From a checkpoint of a small transformer trained on Wikipedia.
Size: 3 heads of 128 (1 for keys and values), vocabulary 2048, 12.4M parameters.
Architecture: LayerNorm before each block, learned positions, tied embeddings.
Training: a variant of Adam for these matrices, 731M tokens, 5901 steps.
MLP neurons of a small language model. Each row is named by its layer, matrix (up: input weights; down: output weights) and neuron, and shows model dimensions 64-255. Each number is 128 + 24 x the weight over its row's rms, rounded and kept within 0 to 255. Numbers have three digits each.
After each neuron's rows, "fires in" lists the words (lower case) most often at its 100 highest values on Wikipedia text that the model never trained on.

L5.up190:161113144142103171160146142146113130155120124160128111142101115130141147112105127146115147166138129099131164132107116077160113141126152148130125100122142102140099104133113138147184105134108127143118146147134145130150126127097096102126100086169125144113172131140113123095134116136103126129087126116101100118103127054118106134102140143148149112114199143125143103117136147164127109142125160150127147118075128107165138163168105105108125105119097135138116131152198128126148107116144111127091136115120138117131130109131129114115084127137080115121124104146112180121134131166123167138
L5.down190:168117168141151059144131100102149162160114145103134132122132083145144124117131105118100139138102133109088125121131121146137086116145103109148082118154100136114142107182148164162100080065153168115126157118153154129128133156087090114130111162152121144119102163119132124118120133125140145110134166080120135135139098129134140152167116109129161145115126137100084126155136157136151161108125132160135138135163172137172130164101147136116104109124118103139152087155144142158128164124099125141109132137156119134097131142137125161080107158119085131148111134139180138169154124114092130104
fires in: "who", "that", "she", "he", "which", "health"

L5.up599:115109109128116124128094110095138149119102153156129088125155097123165122109136124121119148129112098048102105106109155096113098114181141139111104138145138170144105132153140167134133120147131146101103132120132153091148142133127159143090123127167131142101137105103094136137089160095106149165098125146105122120155068109128113131134127121131131131151145157139135133149160151116145113142124117109125117141128151143117137131102097177133118181151109171128114103152146145076136096117159096113152148108157152142072159142129139065132144131141122103111080106110144114153143102160133116095
L5.down599:138116163123121134152081131140106106129131125100124143207063168131091140142187141120155171184102131124152125161107114148142125099118116165137125138100132106136116116126155140101146162094117120108122144129157125151090170143162081130139113113100055102129151078097140155128126143122140126123126122161133108154120159089101115138100164132166128163115141135112153162108088118104143135147123156140134125112102109141103108088151110139118111188126159089125100109141105136152144084144136177110117055128138159137140120131134124100109109121158127145133096157131179138104080164147189143163
fires in: "be", "is", "while", "was"

L5.up176:107123141147083083137117112123091150131130130127144089117162142140115134090124140118123151107095106151143122136113130099067126091149157151124108156150152144147195096110122184091151137125135136119120163123144104136138130162147127097166128149110127121060144120167095099130101081181114118081123120077113115086106118143120120149120113156151073112121161125120119113081091128115174103107145132109128125098127142098100132162144103143138089170116131126134115159095113128101149124111189148136116141120099139077098134121155121114145095133149134097124168139142138133158120139127121169107
L5.down176:126163161135129104129117127102119072154116142138127089151107143121142118106139142126145121145135128132137149137116125110128150112110115098141109131159112128125150140162122158141115127134148187121154114137141075133113108142090147166096122097143097115101121136121172111136156157151149142110171141106120134116119134083112087124117110109148094123123122155143148121159151128128099082156079112158146140129146101079107108125180143122128120175124148124141130101098174112131160121132154084129075090144119087118155170134146124111048095130127116132075114134138186107117165135104173143118
fires in: "not", "became", "most", "was", "very", "and"

L5.up583:110091089105154115111126145086135160123112161083146122136120118126099105130123101101164114120113122165108110133091132111145160130111118097154092108164093124135108109091153162137129124108117149151119131168127103149171136127103123139134133147102121125114148122084094100131104148102115110127156113109102092122111138093106089125115129129131163109163162114128148153156155101092140111137142098154137158132143132147132102141089127125132079156167133132138125138076109114089146134151150115100124144125151144129101133129157133145107091115128164108154098098172148154181151131109143079148
L5.down583:154140144159074143188106140129107100145128134148119114202178126151097114082119160121154149139120134140134119148157109113141145112121119134087140112132126161152162123135131135135137121134155137144108107103141131096107125148136159130131090130096092147155153134131113110148139109137165158100111162089144174119154110125165139132147127104112128144154120124108146148149152153180121132093122147138115107139119166150102131032185133146064144167118145142140093135146170092150133145191125172102094095099087163128121144122148102123139128153122137167164110149138115132107108136079168092124
fires in: "although", "both", "several", "that", "two", "while"

L5.up720:099094171094135122147085125169139148103117145110096107141151108167150113076139141111120149162131114116107120116118127085164092138133101149130092166149132178103151092118102159124121160095143144119120177143121152117113117141088152099170096132146124120084106138116109167145145123125123166142144090103132139093107157150135114121150162121185105104108146134084114169108130083109116106119100149131127126131112099151125146145094105138119088128150112131144127136129163144103115114139121123166134169148137157131146131177164123114114182142126123181133161125165145163131113179123138116099
L5.down720:143154093176112116127110154109146092143150154156159159171167106156106149182119125103118098148114140142156123128111138105122123145143174098118109092116113127130101161107136107115101147152146167150138135159163109153097157125170128103107126121171092153148133121143103112089157102157156125132156127128149092136102107097115112135187101149119089099100114138096119123138107119109132105128113123085132126093138122134116109053124139135101124123096162113133156109145137138159200132164111092172112102109130091118126168091139130101142141129068132117105129157137139134133166092145155141136
fires in: "is", "while", "are", "began", "went", "and"

L5.up1026:153121134165141127157151153102138126102138149143106095134139149133148153115161162132113136127134155100169114105124134119158099148122105099125121129142154176096195096132129113134151132121147142126177142138176153083121107114102149138183130168128106100108140084143135104112077105153099145167148140082138087112166082146101143169115152107122121141119136131101123166138073133152110108128129139125098110110126112100128124150116160174107124156157118094138115114158111142085109145129154115103111133107164103124142126138157119158102115118118136107104094149102127119150085158169105128125
L5.down1026:092101139170120137132155146140126112128113091160122101150167144118158128161187101089100091167129137114124086159108136111122118165095188133111137097148118117139127124136137098131153121107127153147119104113085135174114133106134114138150172129120120154124140128108131065146135085119112141120123124149124140116146146146118107121164128125110153098112068188119114123153153140064174115093131120132118122142147134128131149124105136116077106120115115072121087110155164133166133120141128157159127101167134094120116140143129117130134098104108083138147141086088081116115166145108159155137
fires in: "and", "of", "madrid", "their", "my", "his"

L5.up1120:165051126172152157106117148096123109140153157078111107153120131140156092085117137142129144116120093091142124120136131123082124161143118140116105128116137148094163101110154143136142110125154138162137132128119132096134154147118182169105129155182095124107144096147130108111137140106103158123142151130107090103152122127132099143133169104100123078143113153141163165147129128118165111128143103139135124138156134161092141131108121142157118126148141144121160104156095167103120105129078127122091120139124143086149086090182110129131112154115101199159134116138127152147139102129128118107
L5.down1120:137135098102119133119117114118114167113139135103146141093144110132081158185109097145121122133115150139106123128128138135124107134108145131142081116149156146131130111175117127122135136107085129160136124064117124097137096130128103116162107144164143139105106123121119126117081132177141099136125119150123141104120138122170115084110079128170085117127140113114135111109107113108143154136176113119126124115135107152136100114160154130149121165117114155138161113142164136104121156136123073116128148146152112138093124123131127132122119055121131138114109168127115144127116106129133160089
fires in: "they", "must", "not", "t"

L5.up818:169126089168154125104150138091152143144134096107136103134151139082148110102141104109126163125122111132137101112126118122103113104124092079105131129105148084141183137147104111094131153116091125135137145144172121098087146091090138124145075140147119145119136125110125120118078108151124126119142160048103166134131125115100077132135110173153119100123120144109131174133159160116146154138138131161121152118130138115130119118074111099083117129120089091145128127116110152110119120117093095149168135131131103070166162138141155125110097138162148108160106146165162144127134081138111110098
L5.down818:139114142095136126123151155149128122126123127154168129130109162155129161097087071083126157133135158090141148132143113094150154172138134137091138113123116130134118130145119109095138106134141180128110071108105089127101123136163146116105148090116160104145103099129146159084116127121128150165115110161186121135114104138097123114153177123156159142109116162109141111168137099102149132106129121086150130147168160181113138159149120150133156180160141113138121167155121075141146098107153116140082112170126101103104102090121139081102116098103072147120127109118130139172122145077132131125
fires in: "to", "of", "towards"

L5.up842:153131183138168126114161132083101152139156148116097124124103169166125114118120083112145140139141144116115124117135128149213141155129105127100145119146109115178091143123141120108144137137107127129197146117140170107147134126109124106139127128149123139126141132156130101087139111111139140179132170119123144081099130109174124113146172111124136131107173140105159093132161124115138083105116116146138136116127131118123126120130169116087114132078128119139124160096140103119135124117106134136145174126144101067142141100129111134088095139117117117109111155141080109091147095132137098075
L5.down842:148147107130112155110128105124142158113136141079189121124104120116122146147085141095097114155119105121163106153077140156110165117117096144141187125143134112085150158131145119133107149151082148149121104134145061172119141118143139110157136169124086125138120117093164129136116152067133114122161129159146155137107146091092137113102121175148159141122113109135150093134137116118114141143147077123128106130136135137104138148156078145148134116126144142129122172177112137151102127114098155121158096120125152094116103148138139152114143136135125182144122126141149146155108139128109152123
fires in: "on", "during", "at", "one", "by"

L5.up155:155126178145117126128091142095104110121126120132142108134114108128123119135140177101096152122149085120127113137126097136181124119118083117092162123132167147114113131118153120116130177126176145133152144155094135126146115122147157105116108127126117075148139122125156168099137105130088115124142160147135145102114112117116157118114139091163109106146132112122176149130143072118149133103106159102147146148120142159113117154112135135076106117147108113117108152100191146160146123120125121161132164131130168139092113105132154111137106141124160138135070126136141127159088128172130082148
L5.down155:165134102129180153109154118131140148128148115152107130107097098119129126106120133124097097109096119085082113127126118209139078108154177101136156177136164116182129130114140080151096129155122101120167145167134170075067117135096123159138140150145128126088104180129125128182139143117116122152079149078111160155106107100123099118114133126121066143133110127082114132133127145094108093104138111138139170113120159141105136118108117098130116134148150130133140177092128154125104165126141119174115147145140143145147082125109151160137164137117109124114163117173144112169117141152156157100
fires in: "in", "of", "on", "attended", "during", "a"

L5.up813:137087055133083130099108117096144122154146155137151108139126133123123132139137118130140134123098096121132108125133142074133132149137132160111097100154141183106146160096087116138194134091147159118120194164117140122147129126106089150133104115135132129123147074149134120094142120129090127146148118107123099103134132108131139114122101114161136124124081104147130129106110109134147077135164164154149110126096141167120138129153129114158108147132115121104132109140117104098160149157099138120124112165130127079098124096142156123120172170109141132129098137168170145146094072102115124091
L5.down813:096123156093156125077124131119094124125095120165119128130146149105127158142085159135127159134147169171084127133133093106131126115111162134111135140123129197156103107128134119121126137137128100128125114134117121103139124096140105127138138085113149121127142147107132139090115152136088146090096116104167125151108176189151136139120154136137156117124097112133138107134149149090090163099133147117136092110125147127103105131144136084147164131137113101123130100108105135131108180107148146128145162117121129116168126122123126136105117150152109165136129159133149132065157118135125125127
fires in: "or", "orca"

L5.up95:082109119168115093172104174150131127092144103134134136145141123154144150125148149140131131140146153133141110109091145088155124129126128100159095099142084108141116123147110142147144111121154118097169093087182109105101149109098115096161133134118152113142100118170114092146109128135130168161079093160106135113136108125126165147124131100100154138055112167122158149155167126132120147067125128119120156123093122099163097128120129138120125123122137102137109135137153142137153154129093101080132120142139136134137132149146134151140124111130142070070085091176142124116129129122125151096
L5.down95:109117107099110114135125162089187115126123145151119137135115069130124118120117093097119090136139143160138142120139115107125130170136122117154138118148118125158134153153141127158089087157143133094066166162141078119139124161147124129147118110083151135125096164097138139072147115118142111146111090184144167114115101163116093137137130134155154143108108132104097148099102090124149094099107120109164145158123138153134090121129112100082135160124099110127131142150135117110137114166106129133139144108162111130134153127136155125125145096134119142169129143150124143140067137114156149091
fires in: "a", "and", "magnetic", "9", "across", "8"

L5.up711:116142120126074114110080163105088128140148140095148115154145130105138130165171116150154139112138128102118118132103123154111068099162110154188139095170153158154148129149120112082136096112114133169163152115152147121132152110093161163172117129155150134102144108110144124085145131133100119156131115093072136133174125102111112121108134109114139140141131179058177111086135084119118133146155143121144117125142128081153099138143115193137128132143110144146150148114119145102105115122113099126139132124162155100175116106109137128117125128125130144110153131128162117124133103144107156127
L5.down711:157121111132157151116132137133166095105150181137143132131146143111150153125149135128129127166085110094138123150139135149125141149150136114129150138143187141136135131169159123133174208136178124101101133141104140113125129129138116132154110144119119101146112125175152129158151096119095104161130168135165191095090169162120144183131111131135131154176130126095144144124130133175148099144068144130134099113106136129136113117081068123114099095097127120135167113149113112114154145128164104099110159116124113127130127125130110101136134131138144124085121117126114135110128131113135149098
fires in: "in", "during", "while", "white"

L5.up1281:138129061119103091121117130153127113105168152134114106126154130132149070126143161077142150099103167122134156111156162154093106138165134135128147147090125137138137143158117160134156113104131187068183145110105109108080080136130163146128126131176150158105163102127088093105111115131119123180134147119129124116114135101107100136156131123101120105164107135114123136183104105140168136135095115138137104170132120131153123122145126151150126137106124111123089118182148148068103106134129121165112131126133066086085138157143115141138089087147122107130112134115104098195130101129152081137
L5.down1281:195107155122163173143135134137109116111111110140108093114122143131135155137097106152123141141135157114133126147112113116151102157166094154080145101131141109163128113095113110109145164119106122127149156109083086107154145121135130116138182122144144084123152111120141133120102125106156135116165185125123162085154100153130126185132128126132114122160108144158086115146136143139131105141148107126134127143126141133094101187136133111097142107147116181129119136127108122107153152139112096117165125117142161085141091114108123080109128095136103168126104128145123163096106152131131112138
fires in: "was", "would", "is", "should"

L5.up357:166112146141132135128117126104099098173142107125113137095139114149120139135132130144080161132093093153141093151124113121144129102139162150118121132142139135122130158127075145050157121186122153142172147092097130124138129155135133156161149126120106107138125095144141069101113125127093120148126133131102116138141082150098098151133162065127148146145123117119140139150156157129103135080121202124148134152116093142118149115104142104143119147107058163116141118125126065080167163140176118159149150120169127125127147158152156109190120105151122132125109107134113167156145093160117103114
L5.down357:111128190112073151110097120145101113205117093159105134120133092080130149170151141131141091101061134150129106138070093092090080113136104122134140087120137149119155101120120109180123128156144116109114091135185106113133160161109130165136122084115136131133095097117129122133136162162152168117132121159134177136139156085097110137125155150135156133185110109131158130135110150134114109127172131149129136082150132140152114148147124114137163107128119144117135134118162144182157145147149113131111168141140119102117135124116139106102148102087119118107112115153138114139119127119125152112
fires in: "a"

L5.up632:120160140150133134171147092165074145123146106125139116118140123175115121090140136172115138172090129150143115085131166117143078095129155116086148124128101120155172132086077099138173114151085124107140134168150147128160159141109136134168127130168163140055154133146102139065103171160118140123141141113107101114099121151126121116103118146120144085153139130131155104113115131160125147157129107093104155062101138098138120144125104126096153115174126107123121140155111159096113134131122141108120123133110162154110120150149121101069123151157091108107164117113135125081150152148142144123
L5.down632:086086141143131136105163126147124117173140090108123136161123127132161110097124103155138158146110089119146135101133135169070120129133170137146115127113085149137147100122120156096097126103164125139099118089170142106124103153140184138119097125108156199143106179084158101113097165148128153140099125096141109134144164108133108125134109135147102124113115129108125164113176154117129074122123170127116149126152104104119147077124091154106086145141107137145105122133165129166119137189059102116141165132176141068155106118142150114100112130150154122146115130120152109117159140116203104113
fires in: "which", "who", "that", "tempera"

L5.up636:127108131129093126115172171134110146126112091099129086097108138141171138158111126100118169119093119132158127092099087124184144139144128164142156104164102131125143095129124134130145110149130135163135127105121094139116128094138142101163122148100098135140119098142153142145122132126103173135122147122138122154120088107119082131132113109160117105122107138098150176146110109108063092112117149148130179159154094169137111139129149178125099083104101112135108121132148098138179088139176147165126193148137124132103157106139132154117153100137146131143160073148098115134119128162119101132
L5.down636:119144138164113102132129117097111130166160085149127110138143158107112150157174111137149136118121143161116098154134150105152127119109137155134098120110078133176110096147126125110129155150126140130154156093153148173095125122176086096126115122139095120127132115111147120135147102142084128148133113130110153146153111083064121114139112132108115118100142156098152130104150143144142096091136135171096138127103120137133130148110124123119155107104142148122148151155149135071127177190144150106141170091094132190130120083127143093153146085160141101104096163102090088153134121167129156114
fires in: "her", "she", "any", "one", "he", "anyone"

L5.up930:137109145165098093126098135094138120121117142067110100147150133185155143147173116128146153130132123117083122120143116127123113156139116134123104114144116167167088149148126173141148121119125180139128112136111117131124113137096121103128085166130126161126149145098164141076132145155085158152069106123075119130144118095137136131106135111091123122129133174089158157150140124101135102114091169137152137130111148163121138139161115114114104166100104106144128170167132132081168093123116096127095163143127130090147128170105129154131093157107113163088083136122093122095131162143129105123
L5.down930:158105135125137142144128095131109122131148116121075104172159144137125144080128112180115120142097139078102099084134093128154143125129138109111151143139107102155099114150137163136106135122158151147145135128185134143118134128153077136118159134115142164112119138116118110127160168168110113151112142148160114139147075110136144081148146142106115089150131115109177170147145067123132127107091154156144166130153116134135115091122147098128117198108128148124136148110135153134117157139108105151106173121115141166128132118109105113140094119133097112083119122143126108130148167140122129071
fires in: "it", "this", "however", "he"

L5.up756:150150099131088128135112142102120128160133148106058076163148092152152151083135104128138134131129144125107134077081098112150131128126139104108143096104128138141158166184113156119141158091138102120132135113097131083186143156141154126161107127155126147122115095155126172128121129097116150124173105103106136116135114112122083166141130136123146142124116147153165140167101125127150091123118134141082161123177111135133090145147111188077102128114120132133122139152141147105156082133162156099098170120109119092097143128104149101128131114167123124175107096121129143122163076150123145109
L5.down756:117130153119116124144135124121137110089115144100167096173120125122083112150177132151157101161141106097145089124120115122103125134117137120113140158115116153133154157119116125129124113105122125158142139136154132151096170148145120153148105137093155178133126143103156062117097125148095141162111147102161147125147071121114133112151102112156111103126101111120173171151121116124155126099142131152102128105147127100120139092167159090166145136139093142122097152156177122145096107195139117117114138107164134168182163129134169149150146095145134106119112134122123164155138142133146099090
fires in: "he", "she", "a", "the", "according"

L5.up212:144137166091121096102118111124119147127118103128136098089119147123170088166106115095130166164088138130116134097083109157149130134119126075150116092112081181093157150115159123139148131153093163145140110189102141099131180153152128096104082126156099145090148123131142154126090123154106121121163113135136137100128099124145161133181115160137109143181117116128102130127109081094126097156129169096115128131128123111121151143128161187134115148102129153128139172144136141135154101139119130160143127096129134137147143127156117099160118111164131143114160134147110148164136165123138138149
L5.down212:093145142099115141133127124123141140143142126133124136089129113110106155105147124147162107150157109126143113159123127093197168153116106147133158122099138160107139137143134115131094126086112118102197143143099146093095145120124123084094124128141139137099101106143138133133110160123124099150126173123150086079078106104117123143126110134138136133085163115167158113141152145090118164135069165097130138120119133120169110150142087152115118156114099159137128147110080112116123133116109150073103155136126132092144162179138116089161101164124140133087132181124106119145123123112106114130
fires in: "democratic", "candidate", "hold", "party", "however"

L5.up188:172097109113146145106155146116116104137107157112111096116151134140111091114148157144089153186121129151078117110100165105148179106163146143140126140123106129169125136122081147122177123131114166132123168124092159089193135126111140103115096134143160115154135132125100116127160171100149130113091127114149122113132131072112134107160126097116076165118148160115121153140150162090102159103097179115126109133117143130176136133120138125091105125171091147132127125173146132103100159132169125119100147131164107108127104136153100134106121143144089115154108103119137173113119108112117129110
L5.down188:104135133125126148130101100117169158155139151118134156102152121103129118114109111128122105144133124115137147147128148119088079137149077096093164104113124113087071121153148111159093129147134086118107119161145125142141129173162178165159106094120110119133160079166159125132115088115122129162095130167112123183144153149127116142102126165160173128123137097176156137165108097146167105145111136092105131117088123107109120186149117120161110135110161103121110128086169135101101111087151148143135149166109109097092132067120143120101102128090127152124093126129110098171146107143156115135
fires in: "the", "medal", "an", "place"

L5.up899:110139108126133099165149120128131132106147108130060067161158115156128175130147174139078166093110142137133142097131149159155115093175072124144115115119130150139124111099132131118169136070123129103147165136166169100154096095155128100147135144127152039175128129140078161125110082146080141150112123138119112117135136115132143095159113155123122140141129108133111160116130109088101111110144131114143090145085088140142118115111119141133098109145130127117107106146123175116142162121181161164104132140118121134107123136164124163142168124163118132093081094141106199167141080145138115148
L5.down899:109180130129139182092127161116139131138115077076164143121127084105133125115127158138119084134147191156141097115140109126137193107146130092105158126131129116131141095116097110124105125132115125117126103113158141137138134191146114142162215137097116127122142120148124097120108152166176137110149137132141159164123119122115125113119107126144137137125151151104111079106133177108131107150185099123138124099108108102151126149127122103126138141110125087124142128094140087170105118140088118167159136111101112115124159137133122176116119088150109146203183117126144143141155198104166131151
fires in: "attended", "on", "up", "river"

L5.up498:123119116165151153137138119126146115165157144108120165135113163128107101107134155100160118137163148110123143103148206159155091092142086130134137111127156118110097155119120159130179140110134169150114090132128146140135151116098085154143113139168169156132141166081098112119135133119128142137179138138102151115138100124149107132109130135151106102135091131122135114099131075119103111117128124094166146147121134150138137141103110139119080097169153115112101115206155102135171107128136113166155163123149127101113109148147115106095116124132133152139114136142135158122128156141134096063
L5.down498:169123148121142119110144117149070109111113119138125107149171107117115122130145128140118113128135126147148116170136151125123130123102139125079123090127122147167142134111121078152120130131154105167159116170160132130088120154101155121193149138157108134178111171099131180159096154146123124091089107149133143115129106104181160107141125138130094087086124121076149109150149152068145159154136085142126150110128131142156100092101134149134161160130135115132138152121107158106131200138101149112117139149159073080123126088132109124145068152137090102122116113081095141151118136160124167142
fires in: "however", "not", "would", "cannot", "since", "t"

L5.up847:145140098137131122126154169094148116135121133135115174118112112179126135148138145097106141135142100119192133145123199102174137090145109115127146130128118143065098131104094129139130129171128115104128129152138157098109117159124156109150107148141090121151146107115110096108126129124107119143087133123099129112107108084108125154117127124186127134146155145120174164125108142115117142111149102151146106096095107090141119134099130122154128124112121112150085179128163107125128094137121122128106124114145091142151137137157109093095158110124126122112150129121125109132111142120139101149
L5.down847:135094125143104140134123073106103150131134127134112079179174111138170133097142140165133141157082134139086120135139070123084077138113123112108103097137134096150182141130141118133144177139130133137101118140120122089157126169144106114134141092136141147089100156136122134145095115133138176111129126128147115132098100178157134141150120157085148080123090101109152121123133102148121105127101143130131155123131141202144131047119110120132130153162113100140160104157138128126146152156107113150115146103141152127120108106130123133141073149140102146114105153117139160103167129118192152102
fires in: "as", "and", "to", "by", "in", "for"

L5.up1261:141128145136156091159101150125151094153110171100121084117149115156139140141169142128145116115156095159100128117156120151145138148104098137128139138120121143139122162153121166132120130112131164128168097120142088143145121131116145097155147153108102110115136093136156148158125131149101139098122191141108121164089140118119130188117103096123145112132140099101120149134164125101140124089178164097107110135092139129165125147172174141128081138128095133117126111124125153116114149097149094136055122121082147111138121114143164145114101154108118158123137106121158134171127123076115122139
L5.down1261:090144140145168109122143073122152145124166166135136147099118142156124143108068084120128122154079114119154128097129165178105125143147149099118179119132066105139147115139122128143112131158121108141097115124155157088147134147146113119122129132124102131147100113147124158137119120148118109118142109113162129095138078146177173127163124104154130151111169137114153141129088146123174166132092120131137187102094119107089112161133131140150128140119104146135110110132172116133119134135102096128138093121123105143155117171122168134147128155139140129141146164103124105094156100114130081156
fires in: "an", "any"

L5.up1331:125142122134122101104122112088131140107126138117096089134139114168127166126147119081080140124125130123150114144119123111149079066140151117134114150159119132113097104119157128095121084115140124095119160109127125131105148107138146092089140161095081117125133111161152163115169135134109121108124125132143045109126104134131123153148122089139127118122106147140135127080167104158130138111091168081140093171087161129148114129133137146100118082095098160134106138133133151096165090099155158115156116121099123109163140165162105137102109117165123102107127143122143127152097146138127151144
L5.down1331:119139110158114163136132127149137127136102158117125148143118180127128134093107134168146102159154105118136108156132057166086127133131126103126109110117122098129142153133149169118141125126154161133143124093175148108115105156109124101139091102157128119102117103099107080166139133111138137125135113152075151159148145100177147134098128134097111090133135113137082127118160145098128106148127085164133149125141162177143110096124154125135166146180086144147127118146147169125105140129087089140168155110144148115138114113134114135169098149131100154089106106109103121123116080112124104140
fires in: "total", "there", "therefore", "incumbent", "then", "since"

L5.up1228:190142103167131133128128156114127118104136188101081136162095154137123108107182123127141126132130096123123125112164132121119107125137120116131105054126121103131124142124174133154166131192141190159149148168089142170135151107136141116128103113136113133124171085098143131094104118180117123148121125147111121111132092115157086201107132121103110125129127098164172168147130131120110098092114123141148132142141129146125094127130123117164104152115124101124121149121184175108122098143076131150128166121128135104123113117115094141110130154153090163138108153110111111117103119112137145119
L5.down1228:132081090131122136156132110132139117138160094162151115127109102113133125136128136148104110129105110098143100138101082105153181112149119097102122134131141135108116123116149159120132109101118103104114144140111142095135101111113147137151134144078133130134129102168102184141135181152156135079144108128170157163112130114111162070113111108136140144142112139149123149160118120120114067163125096111143086086124147129128129121166112135123116153109170161125105108102113134156146125128157084136157102150146096133140147144126124172167128039129135083133175090145148122106163115177131127101
fires in: "of", "in", "or", "and", "under", "on"

L5.up0:166110135137094110135166168151120177103123131087147164097112161157161153128167098141146138126111193089141124111132154128115139126111142104148093128104150083146119154126139082113151112132087119103103139127132100108134142139154170111129143157130093111148103097098124096103103151116126137131130143113117107139176131109130093116145120159116093112104150158136118128106144119135142130150116121090152143119069132138112108136087129141114144076100138138122126137100149125161182104126113143119125128148084132097138148109140121121140194178117091165105129125094152147110104148125135101110
L5.down0:089144138117133138132095138126080116136153131130096154195138099112131077133151114125126196150119087123102128158132134070154102125140110140066141108150130143066121074125139140135122144162143142151116125172161145108132090089073068139083092128128147126147170157121089109147125127157143142106112104166108140148126117131121104142120175105186114127110128132146121102125098112154117148110151125148142080136129155152144141035139115116140138138126151098126134138118115114119082095208146133118125109150149124128101107136145142139118115103139117134113124123091097135111151130160206155153
fires in: "of", "philippines", "then"

L5.up112:127098113152110151175141149095148175153096153113125111169115135128147117075149118112145167131128126119120101120122155080121094092141114106113106124114132120150136146135153125104106143137110142101094156132146100126117130121159171117120117139135091141135183120121091120110101093167101142146143117139096090089115131105088100157091123130129139142128171132141127139126120111102123128148114192098110163106116133138135094147122091152085114139140121125133143172161107123111145124115105138080138109131094142147091148169123136102142098112128138156063108135159135116095156150134128117137
L5.down112:152134177143141143112110146122100065130142126112139151208086144146107138126122143105089135195095134147094155129153191098120157123112132146071109118123117136131135144141168121123124119113112180114120126122136150138157110149158119111116132085134138116117116109110136135119150143135136127131132134140151120107150086098102141141148147129115129149172125131167121145125113101102168095143121117111121103136166153128129146000152141129156142114141112115143136111142133115105109114181110158117121097188145092114153130107117165130113138097129106102136149120155149149157160145133158093115
fires in: "from", "of", "to", "at", "by"